config.toml
n_layer = 12
d_model = 576
n_head = 9
n_kv_head = 9
head_dim = 64
d_mlp = 2304
vocab_size = 8192
activation = "tanh_gelu"
norm = "layernorm"
norm_place = "pre"
norm_eps = 1e-05
positions = "rope"
rope_base = 10000.0
rope_fraction = 0.5
qk_norm = false
attn_scale = 0.125
bias = "none"
tie_embeddings = true
parallel_block = true
extras = ["capped logits"]
init = "uniform"
init_std_qkv = 0.024
init_std_o = 0.00491
init_std_up = 0.024
init_std_down = 0.00491
optimizer = "muon_variant"
lr = 0.00172
lr_mult_o = 0.683
lr_mult_down = 0.7
beta1 = 0.93
lr_head = 0.00581
grad_clip = 2.0
warmup_steps = 200
schedule = "wsd"
decay_fraction = 0.255
decay_shape = "linear"
final_lr_fraction = 0.0
batch_tokens = 131072
seq_len = 1024
doc_mask = true
train_tokens = 900600000
steps = 6872
dataset = "wikipedia_en"
MLP neurons of a small language model. Each row is named by its layer, matrix (down: output weights) and neuron, and shows model dimensions 192-383. Each number is 128 + 32 x the weight over its row's rms, rounded and kept within 0 to 255. Numbers have three digits each.
A block is one neuron, or neurons of one layer that tend to fire together. After each block is what it responds to, as a language model described it from the Wikipedia text at the highest values.

L3.down215:152082088106091143111074157123072120095171122088156129150121165165123169150148105138146115083071166085144115114165118129151134166084145129129118182102160154139136099147145126155090154114090148113152138129117112099157162101156141161084089147112099122140105185067150091100116168049113099144110198119090157151094163125162036087161076146111143170169082117116120102127064172135203147098079088164154130184098123113144129129145131128126139109158124172112063132145167046185156123129183110136156164168172140096210119138129125116099108044127120105156131073131109185140167110101105147090
L3.down323:171128109029098126116142113079165207108083127073138121171109211129125128097157193146129184092140153145102100112158118092156116066055146149130108142076111113125125101128114148096164144137199148147183076167090141121120122129128166159149194184144195075098120178115104141115155186121144085092171154153152131156097183128155139188121082138111151166137154131148095145128170083184190078105082152080091158151128131153087118093128123152143172167132082181119138118089115122131145134064152168143173127143109096164194130059134129177099137179130172127096159090074117135164181046091103105061
L3.down400:134148068079132119085136115107137131190079106113145124077103077122060120083186105187104113156129133107097096151113127133188130171160155114121096143106073040093114088142150074170117109114157147166147134137176106112136154134151111070156116145164116107164141150121102142144119114150111125063150103170108139141125173126114157192108106172091112066132095097117116105112171217150137105150158078125141093057049068111131084159171127149122104096191146149197136134092147112106147152123081143132156172107125155159107151111121121136129148148186105091072207212094178109100111141153102150135
L3.down543:122136148144132140193118105077143163100100072070139192108110166154167179108116125137138160180077102153169144089131177088097117159094173132118146121148127107203105102114126171102103114202154126038124095119107130078163133152147171128142117180138134122111170128147081114174132126164114156138117111093133133135114136140152104129148140112136154161081133143103175107187095104128139158112142126145126104072152139102177073109110094146121148137204159100167112075139142170150118132146150142158119128112126129084119080159144091122203148208116147117105106195180035155179135128140102132152
L3.down736:091167159144131095083154121089156144187120117138101165164092147142211129113108166129139056115211172117138076173087142140132143137133156097184076119081143081125172161128060213090107124154105163094128187146115149175125146141165127130160175064067117148153121122124116134161154154093077133105132170105137176128114115152107164164147128186118157177107130109154192111140180082076109098071124130174222084173091140107118120103150105089081174148158168120127156120091123139081128091125140199087139139135173159120167127146101104104165093076097162131159098196172141119129187160145138113142
L3.down762:095149084118135200212116137168134109114175155104142089129154182170178141139064129114061117064096158112127106094129065106061156123144140101112116120119131101158150082148137046107145117148114105150082105088129133123100117165169140149135121127104141151123193169100104133129135126155132165107150082065102085162073112089085161166122141103144100124119106151125220122153143120114147145175180105153137158144161167122124100079129101128173129127184189102125155062118112148121148154165141170124142101136080115141113168146127132115118186042151134157156136123066134124134153171067151144149
L3.down1352:163079164146069131199113095153153157167106095192084157098122068142201157142122165150079119095202107175182159116122147143118178169105098172132145096190103147096150184065159183129137117127154094077116110079135117106147079157174096166119160147097146065100118127144108139132135124122107100119131095103111162119136104131134150121127111129089161137100116096098137150129128130112068131086122166134129156051114136085085128141147110127138175143086162117151159160135164183142080122207149093101120148072110119159150114136114155098114152078156127082094086117197131162167076111094228067152
L3.down2053:113150156082174121117105089143139167142123146129138162114164124193112062100128161127121101133020090183122113117167161080103111130100190087124153146131116096116064139096081110164086121109101135091116157132158142091147117128096131099080090091119117173131129067129109175133110131177092096077087136070124150117185075154102119160114127153157146135163077149106144154169053195152148132145114078157079069158105150090188119147178128137096139179097109127182142119151115112092078061116148106148157156103177104096119088151118149131081122140037157144152116127146124154122103129079112086055
Responds to: Word-internal pieces or punctuation right after a short capitalised fragment in names and abbreviations, such as B&M, U.S., Hü-ly-a, Co., Mont-go-mery.

L6.down1555:126140127081118099065122221167186179163086116078163060125165191101180111109063096154041068137115056139149084081112158169147190085099129164114097112141141146157086115146126104111132148090129127115168096143182090115078160131116129112150140118159161171096131100146119101108087123115156190116189130076151122148098107099115098137145113139093080080158109043104049144067131154164133127092116100112179121093083163138143106162106121079071102158083164085080101052132157095153146130149161143171111142099155127141150127183135160125104111056154123130124101169074087139175154105058147110123
Responds to: Tokens inside an unfinished word: apostrophes in contractions and possessives (didn't, Emerson's), inner pieces (incorpora-ti-on, tra-din-g), and dashes in scores (1–0).

L3.down14:119145104114155117138088110127165179125077143179131094125178133140115102171124103111186153137151141115148121089117127153127110130106121082156183134136126127132105107157084187125094176124130143108081121116071123186150136163128136099164152101101138120133115078103115141072100131144137077182092148172133102093093093159175160178174107157151134118077117173107150160083126125094147193139165125139206162118065178144136122135088140121128119162167114085078130138162074133099174148143064159128102190133154150131113125086127116156122190158188160124117066180133150146091090096121116090113
L3.down454:137137099041160143163102096164159086108115142115116136173087171173115080104145142066110105094136163115178119165170179126115161115135100134090173109061137090099133107132152116107127126099135146170064086167137149091140136124134104123182156160182174111150128109152086100172140110156135093108084177168116099211110153109115124094160149112135084192153139099147121057169145086126109051133163126111122117081148080093112166069151170187091137124094136150083128139105115120102054118128137125142133100133153128100168147142183115112143118123141114074119147122071133106138125138096128139155
L3.down526:133118124155120099124135077038095086135120099134078145106138191179141147189179086112124180078130107102152171108154118177130153095117165102173116140134138102147157170070143127148153064157184129175112082168113134208124089105129083162118163117095165056149174133177206103165129094089097119151146147125194045156136184128098158127140112162119094138138154147106165184143143129126120146133123143119105151158149138150164129083071155140118155136131141073103147130100187118132145107132103081070075131057082109117098106103136148092188154113159102141143101125153170097136089147126223135152
L3.down1237:081158066104185097154100109128172194096129170126131121088102145093138218064174123134088144104163107099167141179094081104136161154129089045137150163111110136175093141156185129115098158093193122168161128118107128140131092177097182157110101106114069127131125107155077195145109181165110143163078140106109170167118110180138060126141149142137119132174105127102095102119132106127083115100174085148139115153074127106108163142083149109048102120160178107104109104142143130118168106130146141169134126082140135092102149138187107113131112127056145137096170136138144144116159110151098100106
L3.down1286:201152180106113086098128096163112084114160080092091126178116143098122146163119156147106072175170118124152093111126114112186158140146159157167104141147124117113124135160094137181067161164156154092152125132094109085094117179080082125133118143153133112129094211132136147150120133149150096171108126156110179109118153119201153123079099124070170128075100173175117121134144087135151129123094125143177134108124169100148113166170082156100174109112089173133121108138155093176125116127125174150132097185166066158121128163053173070126048164107069134111106155056133088130098141108088159159
L3.down1403:136105177138140117135153164136130127135119129074103119114134130133114121101161153151094131139112217118126085132137106142126154190130113089133080173153122163160115125152117135114148136110140153200118146118138198146105058108143179141098134135073110147075123097136125104165130211135175101101116115107172129081113161135081143099090061137084076182116175081118199112121164116117141113110099066123133091146131136110098131119098178099152101079154146099103169128107151119193127129119154132132113166091050110103109177138111162077128079120113184130146100096103143112213094176211174134131
L3.down1453:160140158171136146140125189127068148119072152117158120128127048109148122130158115158150125092175187151115075140121119144165168139095112099132089132141135103161126153112030156170143252133163114092093167182102105136064142128167168158120173096095142162130169140103109143143095127116114120177183139123084175133100197106146079197125129134159134139153168126172132200154134137180150070145137120184150114184166112158181135144123118117093076120131089130129126157083080073093127170121080186070111076075135097093056132124155139149094102086134123099149136121125149148102111116120151165093
L3.down1641:131114142076144105110095110119150154148090145128170155115212134131081125104171125119132182137096152108113137168156112127123160056104126119129126122108140165175194163118079124114113170050108121083129133165116147115110111071117139121098175061121116091171106149134084172111043153147126135093161152075091168113106122140121118117187095179081107148140167145096107169118185098138167108162084098119091125101109103129145174121075081092164075131140131108152170123088115120142123091113125134152132122093115125139117171103088185081084152072064193156087071064124035097135110077131126102147
Responds to: Inner pieces of long words split into several tokens, chiefly "ion" in "Motion Picture" in award tables and "ti" in constitutional and participation, plus others (musician, earthquakes).

L6.down1539:159103143141090208135107159085151129103146154083115104117095139098154150136138130119152079133122099107088108130117148151129162178124150138134081107108147162119195143099161153115128101061170166139143180118126116157101137171160104172125117144087090114109137136146121163077114141074061132032118129120105075115120158143162140152123120158151095099084107171106107107082096115107073093148115114143118110113118099156100143158101128150173101107089134127118147090117142025097151163129228105125169116201079129114116128101101195051078119082185175082117085174144153177248090137154131118111
Responds to: Final token of an introductory adverbial phrase, usually its comma or last word, just before the main clause's subject, as in "In his first season with the Kings," and "During this time".

L4.down785:101143150096143049127121044101122131188118087110115158214130081120170115099152125155162137140151155127147083127103174138134158125109106120104124110156145201189066106141129124136136116171146149128117100129111119171059184140140133138114141190119189162160145155102150113133100101144100157061090128143116160152144112104106144151153129115107144147144115160183131192143138081116134087136107119087145163123080125176061176091185124075150158125079125158131124094136138157149113178062117146187150105152138120138132056157153072105083138051066158096167188121179110113089068179129104129134
L4.down794:070132179164176128179115145099126140141092128132112153135140130143146152185188161116071221117171120126158140093111151141131157093197165120075191141163110168080172134134117045126098050123097174127125102136093092064155145114116117177130130176124098130196225122123161159127109166091142171121104090181094180155150162133136120101122130107085147085051117150137155089121110109154163128151108131126105104127107103033118112160132114155146070104142132161139078147107192160144128125119150113128240146155160143138186148087086137107190135148123172153105149196135130045180169141153139160133
L4.down807:135109123149127088117139095116133113085152173114104103144161149098118087111139114056145124092090112094097112111123047160140131143112127156154085142163195137030150055153106080066151136108101146119122084083128162134130145106128107204095094140123161128144147170114130119130157099145124145149119150162093136085159145098148080106100101133141173138078151120160110176173149131145107129143115192088102168140089173133145105105169079150088112134105099192140095108153070155115137231105101102132125132174127165120150127179187134087174145111157139063147150170155128199165096131149184112134
L4.down831:144183136114106093180106159173094151162130119117110134120114081099131116165158184091104105124155085183131083116158131111110119108133160186131168125144125083108052097145158150148102141086114170139175103108123089109121188148095086135146130140125109075108150136119113118161122150143149169098115089104125134071142148152148065133146161100112149130145129140107122153120153121047133105105104136153088086096136121148077135161125141113085118084118156112148072161107089204145057172083176136176140115108143074128122102161091093159188192076149113179159168128149100136089116167078083172157
L4.down1405:161112137040131121130115123096125068143150082135171170173123155190077164182123114140112191105135130120079151029106180142144186143106136115181118152116185120102117092151134126100095159144168132165149195059132088136160171111148121103150133122108125143117097091175173175068178140089214114097148190172166154120106141110091088149158113134110139097144127143146153144140105134174129174091124147173097134162135187125115147120110173177095129156081104133144092086127178105081185167121146090131069098103165165103202112130077141127107176111133118163169186159118095174100102139047099131116
L4.down1543:121157173114154127189173080129113121109125164110101140110101151101116093121117108109086114113180128081078087123134132161164150165079132161131097140168145113113138092106117126186177141082104145131120087107092130129168112131021128102141104172176080128084141189165074144151130133190063141122119186119171099107136074131152101159157152106147078146081115127096090075169129067106143153162092175102100174151145140174067128124112157072133197117172057113038102088091141164103144155129153146108102095111223139161112133148069108151119147158123088143126091140166147146153143126125077126130
L4.down1750:091140103069136132093117113093057132000179085120102118047064147129145134078141120112127159134184209096092168059083088116139202112119088184103114112103150145097085167106123142207119164177142121162112085137135116129172128129112124193120182125151101084171096108168151142141140149079152108138058085101115160145100067122121131101165107138092050101152111089152128091182069097127080107130180149107107078167109184161118090130085068148139143115148151156148122098107122146174136160127111138100158085175167099147187203129068111129103165092149168153116111127125108187123127146101130143097
L4.down2302:166117147158105178156137054086077111118144112138125102116180195098143164085073161123185137133105131107146153126100164177147101095160113087096130128100162086125153111084114142157045131052129136165114143135122161093116120116174148136123101112161105194101101081166133179174142130114113078164142096109174137130184149086192135159104145157134081102066100073159112137124148167132128110141113096088125090119109140100112177172111104085176071138139138176141136083127087089168096118103122145165100103209104154184186114097158133125170170080145137107144068142134123127125058140105162155112
Responds to: The first = of the closing == or === after a Wikipedia section title, e.g. ==Statistics=, == Early life =, ===Doubles=.

L6.down1443:122125069116182096182135086117083117130106082111169128128105140146157191130063071127136164093114123156100095139098117136157145132153118148116090115167150102178177118178163136144101104105163149121138119089083101140066143150210098130142104141119198193132104144148121111099134120116143096122137154113128157129142061183113107142058120148151074140135124121069088081162046084125130120138138161193135088143125154159161064188146113112138099080117120103102129096095133151128104074156108146191116170178161098113185216128103071132114125107120121079134107119131121130157156149065127173156
Responds to: Connector tokens right after the first part of a multi-part proper name or abbreviation, such as hyphens, &, and, of, initial periods (B&M, Allegheny-Bellevue, Hanna and Barbera, McDonald).

L6.down1270:132174105052134160092131156130098092094130088203151185167130136123173133130098185161127154084127098124095143125191148075140144103139120093166179130079122133127093207153146081136189148094113156083141120100147100123138085159198154176140138132126119107118111193079156097118091100069133130134127137136121130058135144169067130105154173215124081148147170150108070094157164097117156181058162178119109100125137089120108169067128095189163198088111120150079122147128088126169091189145154147119148143182104136130148147144084146110124118095114126152110156084139121071160154138161158134084
Responds to: Word pieces inside numbers or words, mostly middle digits of multi-digit numbers in tables, such as 14'2',845 and 11'9'th, plus name fragments like Ne'ui'lly.

L4.down105:170101055127137203161117146080123136154148141137112147146167146149154133150170150150079116146147149057087054079118126138156151165152084115173128117170121128139192157055132159101135129096140122157123151130125174112087123122175163133107202147111097138079126116117168116107088116102118086102144120161128149175102116113149140132095144096112067169065105119134143081074143125153131111167169172143160111099141161129113132084123133165114127089123162081162190139136159188142145124110128132108105082154132119133139162195163176158134120155146064122144189072073060157153119140085145069135
L4.down857:140124148131116114104126176188110137156198109173168115093090144097153091198165127146092168091109158139141117114095112162185165110093170137098131090109135170132150147128129090112159101148183125173156091149098139138074163141097167124193105117132082111118109091093154129144186188128126209144124151163094108113120111121131115138153142108180167182049118108132132174114093175140111121104133081144064141159142067087167134098119169186101162143147110095118117133162125120106135128112115087126119112160140195133137133141146112163117054133157085091153129114151155108174137023121134119104
L4.down899:154144107096158106082087135175137164080123156107120072113088126118123102080107091188139099138159197133098144085148147117149144187135110104198100143181158155125119159122140117142110168159101154176185141087127182130112127086183071149088130097118163155103147148151110172134118063143142153116112179096137104166135082115149153142182182166141140100175181171104127077181137184101139142101132179209156159180110083154099106094131099135143163146097141098152149155161164128089091148160118164071192096110106115087062117116052145071160142106141177126150158156116162160155169125106097105100
L4.down1008:113110080166171068088188130191166092174113105118115081111140125078151114111129102145110159189123136146093192132146107137152100109125083117128091108158111140074142179108122153143140178147116172142155146088140161048102069168145179102185150115109100071065146153134147129170106109076129143082140130129100117129190156102081144156111162115158190167185137106134133145171143106161159155150135136135121109174099151168135139159114164129122223095140108136115145011131132134114130118117113177124129150114136088148149105211172134147156144069181086087179176108084164131133125120173168169091
L4.down1503:116105083094155188150118098084184059119108130081142085148110062128100107162075080100117128111100200137020129100125120133147135124161097141148102085090180098119088147124127104132088087081120104124092120139137124139099119151041068101131131173125105178077166120124175118115152120106192183137127108165171133151079192165121133138113115121154137102158132163121122107149134123126143116150191137154122158112094117184153154118135145100124114113123118133128089146105163149133094144091134129086150162133133168200158177094096133114136131108089130184078124095096114108093148129129129120101
L4.down1661:103163132126161139117071115142155157191120127115124176143206136148152148179089139117084148139169080115093145081148133096118155136166117178099090141148176115171157178161072102192072069162151106180127108160165150116162125159133110151122113134149165138078124125097099138121054119144103121120149148038110107136126090106095097130058093119152132072142121122117111134121112124086126176117131111086159153065117121195091133146153167157087109196107209164130167088139177164089114135140127130098123122095113145102168134204080093118151114154125142147171133112074119164185118162100135102097
L4.down1747:136098165190081092081156146132112054123149116114167146098146063101176173129115104137044128131109135107126149107137097100126110091138094183164147130180163119132081152098154075120171101131150125116145092134207122130153142148123094120117140117055147107118104143183093149142102133117112110135082088122098175121151096114181078163112144172143109107159142126097124169169195125084077108122075184156095081127145139091079123146197075125204133096146193128108138146143139116103143110114127145089137114167158160053121158146137156157041074133126183202171078111149158126125188083116145155117
L4.down1932:159093119136079126168182077097077174222152113120130095123159166129129094205148129148038106152197149180139176125159202147179121123154160110128157110156123155197149186117166130165174146144126136179166117113172092140151104132119133168126197125150143142148127133145118123127111131113125153095130122143121188128122111159099122096092133096106077083160064109125094101118145095145175180054133116137105139114105105126095160127068085068118088138115096140087089137087068129191127136171103067133144170123166153107149118135131123181168188101185152185114130088146108049118118134184114150175
Responds to: Short subword pieces in the middle of a word split into several tokens, often names or rare words, e.g. cr-yp-to, Dun-de-e, Stra-ng-er.

L3.down67:057163188083128154092134095089116120174122137121130102098164134159123163141145158098129106066144128134097125170147156130160096097179090102100153127147129130107157179112154113195071147141103149061123083131071127122187176097138127136111091130145089197127103204091146174076090138122105086114168118091089134149069145172132159134116065127129135119098124158169092158149138049137101131165090149144112061088146121101104095091132156126097135125120135148183087125114134084110111111161148114172169157166133115138172082167123140163111122186141129063155156148144183093092131168141130135137
L3.down130:157128099129109101113145131146104110080173166139138143078123131154166081093076164119121060132111118157186126157078101174151123107065121151193065142117147104124090171129202129155119215132184144129134118109117096119083101115157120158166112158155097113071155165101111138074114153176103160088140089101152064092156140104145150211061110126121139175100036107083069087120106121156146135145138122136150090135120139138172147119120101116146146165082127087088124088137104101118151114088091169140128122140174100120154100121169127091087139172145090134102149108054153147137127079120133063163
L3.down687:127114106127145128118117109120111170171112122137079120105130183129150119152186062137113145120035125123155135177178120158148144139125104125111158100143152137138088101089169144152119118116154175153123123079107164075136129165166178133093065146088073197098138156141151109086105153152114116112151162121111108114136127102158096142160133136135131158108120111112139147094139158136121117132123130139111136151193095071147166132148120126134091145077113091113124113137149065057105095070178103123112150219122100155187120088140144120156127084082167089155147110053134117146066158159208163129
L3.down1410:146116081132132114144144118108123190081130143067073143131122135163129146129118121129165133118163203160106141143116178155119172116108118136100086172036158123109137150121142106148112093127118146138089107163109114140125111122085136090151066142143145122126080146122144110113182180135096061130114099166136192103155140127122183159207090106125172169088117095095117117112186098171142123128067158104066143169184137171135074082192131164157110147103127161086136137099169074130114129105083080099129119151136131105123161126136042155072089153126132162158060167089062095127137109110131091132
L3.down1845:126087129128113109152150097112139108095100125107097098126124135107091120132173060128143156140122172126087138103100161146155121126123093073157149110075109140113132117131144073151112135105133113117105107088138140141131172115176145097138065107136180091125159109107149085127168147123117082151131178144103135070120132072157177162123154094116187139057111091120130103122146130150059088132141129122149154204134104132126064132138157117158107165176171149179147121097172076181179100129151128094135091124112139160114134116107107127094088117108136130140120142138122136104138098118166113172
L3.down1913:155096151143106137086098147127027113129099129138131109076177096077166094079111081106098135153122109153091142135074122141130154133130098169151182098158172122124121112152133084140124152122078133148153135119152147146162124180142111121093140180155127145129121184115154122090100110174181127094118170147045075134130144100143097141168145090125115156063108136166122131119131148140106141122154094130081092147160127190207131169075146110183111171098101111164108112057094197105127128125143184096155074148091142155141136150138174143126059178156100125105113112098130080164120060149109155145
L3.down2015:110109162106104144131208128197051153121084084077163140150155193141118108155073093173095141137089121158112121151166163102141201097120151134070124081096116151115088162185131121112075201089126090164145113094178122117123159116104126116089193158127202156116105082127138100110105140102121139118100093089244105024138076103170122168129103052140117148094118181139152097096170136149166123108089143109137139097082149162115154132189163139132133079043108137117099181082157174150126119129164090103101146136116153125122131115155107131093169089143094147119122111120124150133101115146080055175
L3.down2061:169139070114158104120132095128130086144066119100140125101085206096108128099091090084166156111102121071103129187160140174160131105070116091170131082123104156114152128064110115103103107142173110117116153135130100103070180135147094083151059089165193113110160138134127120127107109131138147125167111139116109105122161094134120119073131124131153160097163109154153135112141110110066124206107173094125166162150078120192092153142160104100116153120185093100170113079113154070117062090103107084129136168141184153196119090111155178110138063120151132101192156073146101169124158132144175194
Responds to: Year, month or day tokens in dates, often the second half of a split year after "in", "In" or "On", e.g. 18|31, 1905, November.

L4.down258:066153119088177145084130174137189185121123121108119097113199208201127061141127140137130147189100117145104136095085124217175107127162150167143183152149116200142143105179167127119092116109163127104102110072103065168168192122131135087128064127132093130117182108089081132154119138141204206135121148148080104157134114138149171152146130141114168107065163145070143100119097134140140099144151111150179149096133149138130112166119073087115086138109058094125111051110167149150125156149131116127101166112118125146206090146127097171110123115142121117108161149054121046172119118113138069144
L4.down320:156116171082125136176146133149139170153163120095122120111151129164184125182102099111116168128139079158107141140128190128133156107165137127067136068109137108096133133092111135115145135107099104110061096139143183104109107088166106110122148158125138122137145120116098076139094125137044066050149161153076110117103137102187119122143159124079193185139135136119127092032087124112154137097081136145226144148145119139140109130136138127147102137146150146169165120139125188154097137139114168136138104096182130118110096161170156195101144134125075070130147137089170075120148164156135128144
L4.down362:126088131117127183088104151097168120117100140165100119139185087102084157106196181109112104182165129147124131159150172149080130124065100135105097116113200157191089172121106111124079180112184151139113136123119184150168115123111093139093173148142100115137166041096112084147163142168116150107108130145144099062107134143107151163158116143129144176132116108108137139113080044088187128120113100115059165085129131137195113144213144116110101103149170133131094094087086070123117132169122113183157160086166110117115077167199179116116059113155114136161144160137171136080169112170101170151
L4.down538:175107100058118048128146158109116162092085128152098077148093147149175174104114129125128095121150101141135143163144144122120161118077139109068131097137210161102136081227121151114107146129099106095073161111128168120117106115124088120125088186094134112071127026157044147160118124129151112127135108125133123141067115082122208157109129141142081126174116070101082099150158076148154136124136146123171168131119143089159149109074149077094138124206174128118116120136084084134117117126158132149121174129080153081129119116131137163174128088134104109103214162145127078156129089157153141121
L4.down1292:124154123129166074079120081121138119151077080141170077157156084176158114117114171162153159152144115140069131100125108154092114143068122178071161146108138120179055136146166172077177112116125186112076167142083160166222153192120115119117149123122074165122132124142075158159169149164156097182085132094129070142158169148106134141113074132154129080205119136153139108201157086112155067149112129080151131138173146136106115182104094104131089164097098092091184109070104139162103094130111145173105113118157097073161193127190125109102167047180138097147128149138113162094067170152092116118
L4.down1315:134133127161118092108110097097096093034120112107160123088122174149170102117122173159106167157140158170164161051115135094114093107119120127147105090133183119112109145131151097130111099074173136170108114162141075144106173140099116131129159134096104175161151131166158077065122165163126097075183161221119162107087184145079118152112162175133101165086116142139155136107113097140131121133168142158114137097118124084120109145149117078161136127118150094110122173104090154085110124109137106143131137173123127137176135153125113198113123071149161086074134098145135064139083137123119131148
L4.down1862:113101112140141103173186090184056132129080084044127213105097144153161048128091117144160185090107095134118160135091081136107124137165129150145102164119134109207138169150141079118110185105120141127177136133111093169146113102113130104123145113093108166086148164148122142114133143122073140108063116159101136150072148131113147126157128108166114174136121107131109149065097101151038149100122158145154160122173101093156150124138099154171101175112114172045132061137146104121125126151095149095125159090152115103132103165118154134152133091109182126174135076030147168125090086129209119173
L4.down2162:104158090108160100131145125170162173147098130200082193105142112126140144151137109124174069140081194145204070190161112170081144158167078140120164125118138124126135220079181152124115155117121097078157170113112129095101100143134150100134161157188154158179121162125103106119141139162128157138179161201112095139140174163116082164085146166101139158089146142155121102143147199115125081144094101140113118136152077120155147150074132101107149158184169176184083115040092103136133153136171152119045087088075114108149154071117181142130121083109110137142071187111133123124092145108174112128
Responds to: Short interior pieces of longer words split into several tokens, especially "ti" before "on", as in transi-ti-on, tradi-ti-onal, tra-din-g.